Weights of a small transformer language model.
Architecture: RMSNorm before each block, rotary positions, no biases in attention or MLP, untied embeddings.
MLP neurons of a small language model. Each row is named by its layer, matrix (down: output weights) and neuron, and shows model dimensions 32-127. Each number is 500 + 40 x the weight over its row's rms, rounded and kept within 0 to 999. Numbers have three digits each. A neuron's up and down rows have the sign that makes its largest values positive.
A block is one neuron, or neurons of one layer that tend to fire together. After each block is what it responds to, as a language model described it from the Wikipedia text at the highest values.

L3.down60:571547484510504475499469551569573498514470468509477472517458504481521452554508488527588520538512497501514522555511461482479505463482512564452506518528467550492455572501497496462447416504510524501460465508523497483500540505506524518492451516498519521469495520430463538420520502453564537506
L3.down97:518505565487485496442499459513532467577459488539456558461542463514549501562507468457497475444499518462481486495516585442520564439423470504510511430415459561435566518531449440413446455440573581457472506432454499478494470493461591476531520529469465488522436485548465566497484543489473419487
L3.down339:483503475559530487473481491464507456521546486513581494502491444537551447517580434549565539510450529520587527476531566502535556474529538509476501489551497490461510472546513535544470464537560483504488546443536502520506543538495427495447453501549481474511410481466518493493592544469485520547
L3.down598:560576491520585570450437509494569541498474484454518433460572442431546547471455457527542469576498489556524503436505512529488473429431481529534469521531426540538564530413428474548546538582461563472515527466481498436503411454506435501443393545458488524536516540535526523501527541505458597487
Sentence-subject he / be. Mostly the pronoun he/He as a clause subject in biographies, often after a year or period (In 1986 he, where he); also the verb be after to or seem to.

L5.down25:495500519479513552473498503442449483489462548551524552522467526571570493509499424468566495525515489522537514490589520454481495466476552548464512503463533531418515487525472519457485553434518473466441551501532504514486518545433510522510415484527529527465520499538488506480443458525517525507
L5.down63:552507458483383568527458456474542428509502545421532599485431516516410541465472532427484520465500483442506493520586483529503533489440521562483492479506590514498526505489504506481503511470533537482500498492440506510505562529488546523477508510477462453599445539486485490481435541472497516490
L5.down164:517552572495552512512442469493490547476489583517476517490488513463482509578460471482481464483499404504450467527427482492563526472561529480448511530518448502446427521516522485461465504495554496554525395477448485469470489510461523510472519501522511519491487422521481556461528494515504521504
L5.down213:434578493515496439475463512435555484474467518529442525441477469519458485526501478468469494492491466547465518531519565530511480518519453527492500546501510564494468482468459427478523538496551575526510511543446563539543518519526561499545405457505444441507514494545542449554451506475475470531
L5.down227:604540445489511534494521409512451540480535558426530484514511471449554515499532534442552456485505505524466445510501439475467520528536508574477488447501469549535484558580481540571500513444594514529475537486507502492521572567466535518485475622483467487470488504525472579539463439506468478509
L5.down231:436509468431476511505474453556460479402409560560497461492483460492537525538417531464563484446494487496444462541427440406492512491511438482492483563449523531452470447583502444460513572545455494437465475530488516500465532471506509520477544501520410556497514411469527468496462490499444510507
L5.down246:474516507448533497491568516533450476499486489493572496440537548536463516510561399549515493489464431552435516535494513546522493487532506478491498487508532485469521556536480454494596590488520415517460458499554462553547484487506519539472598509489500505472460548540476440502471495557529498499
L5.down325:477421526499449540505517499560499539494477509568490537472430553478526501571531569451554466517461458584534502493518489522479499490476503532466495506528509524506526495444455536452500574470510481447442552486472491466504495457528492545547499480478489437561449392493531482445536497521458466463
L5.down326:489507508461524521496503485496522572501481521519508557547488561525581555504520474426594488499477421534533422543536495424563486531470489463550596490477437394505471462483383480453437471488523554492496495447553492457486505500487542514562518499485507515498463438438579587472501462527511470534
L5.down481:483503441416495490541509540492502448446491478551510508453552485475472531515400558392571494507421488504517452512494393433472547548501497535470463579510461518438490489479426447433475496475503524427484571417484467474486490553515460446532523503466488542515469468472542482471462466491392537470
L5.down582:569513487485478500557597542523499496513465419535480516427488531560468489600541467490573556512565494496543543603493478444542502470563510501486527520462552466485504492443500603576502492489524514441552524487538534494537530554498528504425467483480487526491449522554515537460475487527469499510
L5.down603:498540470507511496509523522475541554502580499473493564491514517575557519559465464507505455498557486506505477458502497499517534448532467504570529467544480498521498486520520559556480515493489570539492493509449568535469506472540512468497534489449488542519541508446504478447477409476494489504
L5.down611:538478553504478538427401357469491534470500562478519464538550543509480512470473498468482469477493465511546543425428546501446519454460439498543483550533541481455477503494531545476577557565550482535493481547461518495531485481467537438485501497537507465523519597478455553482453499463518452458
L5.down642:468512507478548426506523495522504499499463495456536502456494457492591496460486495472515537552493471424490508458446496556433487521477451510498501552527432508440528540507483486517455479469520545541536423464517500516446463534538547478531466570471491504523492439463515463528511487467508498484
L5.down694:496504497506508457502519415499459562518504501527435487504515478509516504507558509475485489484607485515534512497521465481483488473415500529476494552456454542475512401531453497493533495537490515458481516552529504507456453466502470488434540489547544459556558516500571465478556522511477550507
L5.down893:505488533444497513432541464474463532537558485502526547420466489523481420518547518539563560429468477538567480484478521502531504406493501566479514544455474524504559421485471512556507462474572574553451536468520425500522434509488515465478490534438528494498537498520518459432483513459486472470
Copula and split-word pieces. Forms of "be" (is, was, are, be) after a subject or modal, plus second word-pieces after a lone first letter (s-uch as, R-esults, bec-ause).

L2.down48:440570492512520471462495593480461481569467534451459443517468557578436487527547505441489492423474484449466571460486528451508520549469442408521492498533430485533481502563555466463474585477540509467479449526447445468500516451531459488441518474461421535572494493449499508526496489532510520513
Split word-start fragments. Fires on a short first fragment of a word that the tokenizer broke off, mostly th, n, h after W, as in Th|ird, n|orth, W|h|ile.

L3.down256:544490496465430578505455569529550455522481557537511546564550528486460477522481489421465475481519490500520455527471459600491540576562502494484535551536516459575431526544411475392520504515476505489390506536471450469510487532529503470426575494560520501508520490459482467525498514560410410496
L3.down357:510442483530424511455507539436492505471505409588496491477529539550504515490461570467513521510532455531547477446560483593536453458495452498489459517537553459497463564568508465518482501500458510535467546505470482519503470521504475506503485406449446441465540388554502562548536586538490494528
L3.down380:491504524453486485476464520406520436540492528531441534457496538527470522544545499522494496469443544474437557592538520490509490493461493428452521511482434453527552505422424531529478497523492547481519465453543480482532494458448540545555509432499499519499489436476508502491448504535484535470
L3.down470:442474561487497498546571530513562534500430435527499454536532436436479503480481474527536522401442481467452497552442528464485513545490477493485553499530535500433534512502491495539455567505465515509539500499449490603458479496542479459517395476488506507595538506422485490470486468534506511456
Split word-start fragments. Early pieces of a word broken into odd fragments, chiefly h after sentence-initial T (T-h-is, T-h-ough), plus Th and bec (become).

L2.down439:565476483506546501450533519534503540565515449486455514486490501521513543446486477527515580555501550492487495525513493538580512520465586526488476537469451440528507439486490561481491520460523549457437504457543456485499472430492516482464548484503480580506456419511532488502577451441480514560
Post-subject auxiliaries; Mc names. Auxiliary and copular verbs right after a subject, such as is, are, had, or have after may or to; also c in Mc surnames (McGrath).

L2.down279:500523510460545468532505488423477464498560469530489523525459512599480503467581458516456563541438499490485465504462509495493435511450487526466491485503522522464524459525441612489520570531529501558422470491520515511533483464532517470450420507397520584477498509451525465484495506406519499480
Word piece after initial D/R. Second fragment of a word split after a short opening piece, mostly D, d or R: D·ates, d·ro·pped, D·em·ocratic, d·ue, dau·gh·ter, Rat·ings; also the minute mark in coordinates and "al" in "et al".

L5.down8:488436550526460449465470579487469425626503469475486563455540498486525389500463494491478569464423448521482465521466535506444478534430551488448513410517519569547488504492442462500485521450455529502480462601504533505531583493447521503502502440442530510510579553478511488517530520490500471503
L5.down113:483461439450428463538489529543537451525482479517488521509486529496473518490465516506452508453490505493505478457444473419466470547510467517514610438509560527479578501457555542431525549428515564438497509472419480556534442551506481435546489470472417505544464562491489515488510527455467438466
L5.down120:443545508515550488424433554479488570521474561500418478472495514510456429542540497497511504529512547514499644477475488472520511453503571572481499539565481497557503485508507453470519548455512551480430525468521464486475526518479486485473461456477454454484533570506493492474485522422505455500
L5.down128:444566445500442452493487446503495483472522525464618449521517485535475528431454510516536523502534560529505485465540520524491525469443564560514486534464495505451539531476429456453436500501538505467519521528469503486540481519511490453511473512453452483505496451503461550485468490509504540475
L5.down226:489450498444535513503469583565497498606487525494486518596506478466451445463471452498502499538530526486491501433516541549518449487489582516490508540582500533483523482537562477561464486547527464489482525475539390442435552541528494462463485473519516480408496481470505515520518510460543428514
L5.down339:502559425552505570520540514465479513509529500469498466484508469505486466456543522567446516562464489500514540438515468486429507460495525527567495541479475537546497511538575468532531506504494486510428459474492463513513464454519478547467540539473447534578420491455539425451492470512516499549
L5.down573:435465542528479545531532518554410447506495506482508455495513531539535447513447487530541558522490504452529527486531554512523521529459533495517460471481469533426517455540503578518449518542519510466578498541455510497509459538527559432435553508526542563529527546518468458436622482472541473519
L5.down577:484504488632502569482498486532427496561608497561456540488494534508517490494559507533560451504568470444483492447516520505498520525490467460518510472470532520554463495508545542556501534538486504453481524510440494458432491522454490521482449530592468463531498453512480548455435511515544452574
L5.down613:495510419441469487469428541488538464463491530505487502467503537532510452544481462447505508500488586552485489478532461455543499494476476532511480536530567575516550503527545557555490461544534520457430513429463420511529504517500475525501458519489486469580544523522526511512466525560449599457
L5.down634:485492482458487513510507556477491518520449412543508560504544494516516414421505560484523544545529523541562515453545498474455486455534408501559541539552464461462504455496527491523522488517465522466483500460451561415485454567569468486493440492535497439556455434440538549570490509501494527477
L5.down714:529448482546464559502475459504429508482544462506494499523509506598494538516545536520513503527440499518516540509477450536477544473575435520411427559519560553459516492526500438427536507524553538456480562495447468555476479569484475431499497521436553490493576528438564473506469438515534549465
L5.down736:493462518540545480511433438478467480474523535497445480510493523507501516475485511468580432571496501458499414481518507531520508507527524541532550512438547478439557474450468512499493569516513495451418536556514428566539501435519478501573545589510467533524542540520431513531544561582507511510
L5.down790:485437396487495479485571509521585482539416495470492543463491524515508516517416473530499508498541511521445572439487561394470544457616443521486489473530426586500499488490481531520481504505458528501480540602499502568514462499428499480478519526443452564486509494495550528545462520532507519484
L5.down807:565506490488515444524468552464488554431490615435530551520528479540478496437442514477522475485493515484492488522506531491511469429458476422507484478501555458448520515523521558478542528506540544430500503490454488498523575491583427512485500442551520470549494490538509437524420509452407496446
L5.down832:566573523500552524503438538466481518507546475526498552518529502466511508527482376439470414591464486463545572542508455450491449477515499501471554584431480520484499462490492497410387570496521499475489491437514497476506479502537528532459452501485463467500480480502528552517541478580542499507
L5.down880:572573539409473639536493494536516482518524473511405506508476475534495521514499546525470512527493499476533509483605541496485513501497473477504527518524537509472561511522480545528513591463536514483533499557515481501496479502487487536474552551548507480462535455517481542451483530469507535443
Split-token word starts. Decimal points inside numbers in tables and stats (31.8, 55.0) and opening pieces of split words: th(rough), th(an), up(on), d-own.

L3.down145:520428526521508504456482477512515444459529448499498468475507519488506503500418442508442504494517452451501464483494535514446554570487512527459453431558479536523551512535539517485461447565426479539522473503560433526515545537530450486546552511425454489468510486480538504563472431483463453552
L3.down573:432524513458457525468539460458554495488455527512507588474448461477517537540507568433490544464539567466483541566493505595479498526469506539533492530509533497490506549459489486572496458514431448510552464491396530516490545571535416462555488436490524482503525468478488414529519546489520527494
L3.down748:527531560538591485539513540461451503478500548539468514481570510434546516446426514450500491499442490586518465501497550532495559492518478476533537502486522516483532530467464424499483484562496545488547529487485497469481561556472566508480519549498467503563559512480474516453580522510576554584
L3.down808:467479517393495592573543475474512479465529471437528530448468440597482450507575418520541534453515514507525499495485543555514527539478538579509562523507473510489533552558486557490430517518461526547440513538555531548496443566482540527530522527448542565450471495480488478470517494427542513491
Mid-word continuation fragments. Second subword pieces of a word split after its first letter or two, strongest on the "ue" in "due to"; also rele(ased), F(le)et, w(ith), s(ince).